config = dict(
    n_layer=11,
    d_model=768,
    n_head=12,
    n_kv_head=12,
    head_dim=64,
    d_mlp=3072,
    vocab_size=32000,
    activation='relu',
    norm='layernorm',
    norm_place='pre',
    norm_eps=1e-06,
    positions='rope',
    rope_base=10000.0,
    rope_fraction=1.0,
    qk_norm=False,
    attn_scale=0.125,
    bias='all',
    tie_embeddings=True,
    parallel_block=False,
    init='uniform',
    init_std_qkv=0.0209,
    init_std_o=0.0,
    init_std_up=0.0209,
    init_std_down=0.0,
    optimizer='adamw',
    lr=0.000724,
    lr_mult_qkv=0.7,
    beta1=0.9,
    beta2=0.98,
    lr_head=0.0066,
    grad_clip=2.0,
    warmup_steps=291,
    schedule='wsd',
    decay_fraction=0.604,
    decay_shape='sqrt',
    final_lr_fraction=0.0,
    batch_tokens=[131072, 262144, 393216],
    seq_len=512,
    doc_mask=True,
    train_tokens=1611000000,
    steps=6921,
    dataset='wikipedia_en',
)
MLP neurons of a small language model. Each row is named by its layer, matrix (down: output weights) and neuron, and shows model dimensions 368-463. Each number is 128 + 32 x the weight over its row's rms, rounded and kept within 0 to 255. Numbers have three digits each.
After each neuron's rows, "fires before" lists the tokens most often just after its 100 highest values on Wikipedia text that the model never trained on.

L3.down2395:080111105134165133173104094152111122127134129121110147093121212099122127120090129141131174168188046103203132131165190188148092139156191130147126117113097072154120148134149169110134072144155128153141098122130102099099111126119090091133101103046087122125108131117166179150114104138086123108
fires before: "\n"

L3.down211:143125159121174093062151079090096181133151097140168108187143152142116108113128126097069131124161127093142151138154125163126164137093103134067129116124099192116128138165153136143086190128055168071172124082189191182105128153118101104112120109151083106102093149171201161125062138156068121125
fires before: "s"

L3.down1613:113102135162137094112133167076115113131132111166175072140067097115138124133133151066099116156117127166104124086135169065196071077116142127089152120137174114121089087093192077143067149122142096149097243128047130134168139093152131131126095162153134094141165121103114114127158110104099116091
fires before: " |", " in", "\n"

L3.down392:117142084134148140108162143104121096103140132106113111064128153127128124112150165102135134106080083098148082055104187172087149043141141193148165143134133094153107145110121122133114118123073158122128177112171141118136172108096093146155134103117136133136110131144174112112100110115137147130
fires before: " |", ";", " of"

L3.down2497:143118169135049134155099143089138125157116133102070161103126169166136113081135062161082173101090120149127109145103036166143133136178149133127088107107106109177141152136136171140115113112168092131147161096137142094109125108187135153135153137124111106118114109097101163119111122144145185160
fires before: ",", ".", " and", " to"

L3.down100:106058153178140110096051088137123128140125076183116121139092144105102137142119111139137166110159139094095127082157107106155130115182091138182111181127114122122160125171139131176169159099103108099109167165136132133162121112135084112147115161150162083108172092185169112133144142112153179178
fires before: ",", ".", " and", " |"

L3.down2507:141122098124139114165141147079150103073066135100164132120090175128134116203136114116070182126132055037116131155124162102152112129141130069190132153123107145092135046126117158163137136087089109121139140133160107167141177118126131132158134164117147125139135129079178104147155102112123147106
fires before: "s", " the"

L3.down2279:146155166134172128099098105101164178137079166028173163143109145164162148123151145096091097086126119140101141126147143112064152117121065126163133144147154118073111135177123076127151149099113128114168166125203133135095110154081123026121104114120126088076131194112132091143150068156139136130
fires before: "s", ",", ":"

L3.down2913:103119118142099224106109157064129107111089146043131157115073128162153112109141093059091103088072163162099191162169150138141115138112089144183179177103140162091087109143157169186079123091118097152150111109132054132070154160132152148138127130105159115119095110148121151131115150141105138129
fires before: "s"

L3.down2310:148099103133237133156114116182136133104136143147110137148153081158131114127076181142177158208120087148131079118163107125151095138155126124136085110154118134155113074129089122167135119104067173132151152137137114145048128157122101103122162147102146179126140165105132119124124048151163095179
fires before: " |", ";", ".", ":"

L3.down1384:138123157109157071080151121133119088131107160104155158171103169067178135122146175097142150110126167059177138158084129081085125157104067121130113096164159165073117130112148096136142103161160104147174147129032159143159087122143068069068146115102126105142130107188111136174120142163150123105
fires before: "\n"

L3.down315:129169145147178134142127157062104144144042123126167090153145199126091137086073147131136077164153084103091091167153110131090093114135115110108161127116136170115133142149150178103125088097120155110176086128147150139108152127112127097118140168119154151156132134124109179102093098149125076118
fires before: "\n", " ", " 0", " 1"

L3.down2472:097140119133141111107154152001146068108175140148153139104132111129142213085166126102141104169133167169095157088151141138160151135195157056119121162107089174090119083126111146142132128126084097097166141154140145133086082164083153115120193089149107101184157133156161091099090151185096117139
fires before: "\n", ",", ".", " |"

L3.down1677:142094159155132137077115159071140140144110131100147106132179156098113061151132127100159147141133125114139131149094093135125181146135156126178158171127141139111085170142142107102111145105151159137113157198079113129144116158101106085160124151100126065230157114140130181117045101144112128119
fires before: "s"

L3.down2206:117080092126152117096133117157122119132094128111104082131173110158115158158202112091124134152105156149114137145098161143116146176157132134199104112203113102136101141096106156107141142062127129195140149107162164152144119096117026174121166141142106100163109116101065134069118108114163129191
fires before: ",", ".", " and", " in", " to", " from"

L3.down247:104097104146142133119083116107117120144134098147149157131083143120068123093160130092073120139144120143096125073132121077036113088134177166098164104144133184143142177097125127127092126140096119124130175177175175130134077112157124128105136136131101152162132105103114183191080139059100117122
fires before: ",", ".", " of", " and", "het"

L3.down707:132125129112133130168140112134134087115097106145149123144048126127063117120105080110082129126140170163112103064099103131116176099163173144174080136146103126174130133110091129149134073084177107179060138158103185132173157119158059126119095204169101169105138138122068108162147099101167138110
fires before: ",", ".", " and", " of"

L3.down300:152099129134157159093150155128074126175145131117048205125159105133115062117167105136179141119162132130089109093093157092126079110106134122169088149131172078200153100144125118120206090135129125099117146111129084132068091168149094144157098127138144189103098095106127116161126099191157094086
fires before: " |", "100.00%"

L3.down1565:102133126143089111116170146150144076107089119137106147141169147107100125157093144077092115112122139064090160158107162161155169174127104102157203183104083066171121127122128218131129144118142079128160120089153164118181148123129075074150152212103141136185145091135124127169203130161162154127
fires before: " |", "."

L3.down571:143156156140098137145104152071097133147131060112140145165094131110091099117064097155050149082164107168107140159135106139154136148117175120139119104076145165128184129154125133157159160072171126131161128142133115101118112132142138164132106204124081089109146136074081205154125105101110118151
fires before: ",", "s", ".", " and", "===", ")"

L3.down1740:134076150174158120095101128093187022156136155174090115179147113145119155145171093120125076109147186148081105135160171106165163153115009111174106127121086120119094130129155110132080137142062102188089114140112152083139153156134118170099147119107147162157123035154098048147104104176159144141
fires before: " |", " as", " for"

L3.down2915:144115134098138119119105217141098168157137162060090144135154103149148139139135113148089114089071234165166135146132125121093101144098108154147092085158106110136148173155152140125098087174109113092080173088165073150145109158090099065111126083137059118131127125102179080094078083165107158121
fires before: " |"

L3.down3065:156059159139095130153120102181161082117051122175203130099126151146195176155143131200119147144116191148113179157115074194088114117082051144132129111114094130189185136120136102128177144100122144123083081085106197162086116089119160105091098167075156101069168163166130135106188154129175184182
fires before: ",", " of", ".", " in", " and", ":"

L3.down1260:153122109091120125134101196139063135139085089154080106114177107155123118097125118122128140129144128134145147159146096149141178184117135051163121113157105093144143131158091199087126100101103087115103178143104120170120127151108081145141115094116173152183205109186028148159179136105170101160
fires before: ",", ".", " and", " of"

L3.down332:141135131129134107182159167128169128165150156066094116133102101088111068141124169130126101152122161122118128143145126092117104155170154110118135108081125075129196112132149146166197126102162157091137120163057216116142117147070134089144124138127100135192111085133172176165087116154155090180
fires before: " |"

L3.down468:107171152134140112157116118097167139128102135142151118095120108158129180165088133156154137150172109126157095116145143099179087123121164129109120176111102151146082100153089127120083149121152156144106136129164163123124180083203150082143124125133140150167102114172155132071133118109128161150
fires before: "s", "t", " the"

L3.down2112:175148181128187113149077117114063101120165163153111154128128143140146134152034149131053096111169097220122151118192111101111165138131091145155108119111162161116083149130092070123161197169188108120163105119059148109152160122181174116107102038144183208116101095113178177143131065133197143163
fires before: " |", ")", "year", ";"

L3.down1894:147124125151143081172142174063118152140154134160115104130086122166120180133118164129146238131087129109111148150114179169167097094093044117147121113113099169095147142119122055128129160165183151133132142088078160088196143073105178167113110087123127152112100111077089139143108120138083143125
fires before: " |", "0.00%", "100.00%", " Country", "4)"

L3.down91:128104128054121141163129130131123142113066123160128117131162177144157111164118136120070138130214065115161132158163118105165121129115157088053152174117096113145070103143097148134093117083095107170135130161124129180056128120139117150146141124114151140073186170151153197118123140103067037133
fires before: " |", " "

L3.down2536:130060133128162173115119090124123137075124097083170128158090142166111129141096078094132124119121088085172140220075090152098159122152126125107146161150188130152151156126124108079164077135144066173177150068103142155094141173124097131124148171069071154151126201078051209124079080130090143074
fires before: "s"

L3.down2384:124104172097199133165096094140123086126063155135118168166166096150152164144129119112064070073082106174137163146146137157120131172115108108145144083142125155099089146189107150123146155077169097129110120083153097154090161157101168103136137129073099153059144161105190124111082127135174126118
fires before: "s"

L3.down265:113120166066168087150160136094141075155130170141091097146081126130128115128110111056124063114181115118195127116146108159130144158158144215148154084187149100124113136124160108053141141156174166129089162129143098133096090078090095113137176115099091125189090141153166155116132115102105177127
fires before: "\n"

L3.down1683:096128114088090100084086144089162159117049153142146119098105145143129161106075134108164114143189139170142127134151141141115125140133154106085079118108086171090140140132098144138111179112069127144099145109071127161129204091125097188122174088145132139101163081155106127107109093105142145197
fires before: " |", ";", ":", " •"

L3.down2661:092153095123147144108164097147078117099123161111112110094129157157158193129127155138137205142130066184083089211111082191109166131062119118143123109153133131174136130093135123131154153126143149128120120157079126134179125105082146126134081106169152112162122066094091125182084122185181140183
fires before: " |", "-", ",", ";"

L3.down3030:143123148146121118107164160144148108112086173146136180185087149109108139067097112118138095099153114104208133184177171169137115189112097090124133095162110120112171111126133130104164132128146149097136107140143109137081147182142091099153089090099135103171141167113148145094111126150094119129
fires before: "\n", ".", ",", " and", " of", " to"

L3.down2480:151144137133128140137114121105139180149108055075170132113138165157116138114145121145092137115110174170127151157113094141153128086137182116032140120097132134046095077082125124069143165122162119088150188148068110115090136089124162098104117183105131120132127131083153160144114143125092125153
fires before: "\n", ":", ",", "s"

L3.down2767:164117087125200123085119137095084069104090135133172132143133119151109171185127165166155139152140156110160118138148139131121098149124129116174109153112061109087143105122157076111161158107115148126154208098116108111155087149164073077121123125131115117125082145122092123138087155163081182158
fires before: "s", " |"

L3.down2316:146112127174102144138122121088118122124068190149172130149151159141120109161145152139097135142135062050098082140154097095155158148158193063086172173115110128128134096071079177128119091109134104111146109122145162117147162146171163137148137121152150109169134158149140120108161085110160110082
fires before: "s", " States", "S"

L3.down1987:139101119232128129099146162129143104118122125120118133092149130137122141163119150100163184168090184072157176173130118078085110117118133070104148128129109151163155111107164119137110169131141076060129175192093148072145173155179152117100144176065156099164092148152133148086125133128112111141
fires before: " |", " of", ":", "."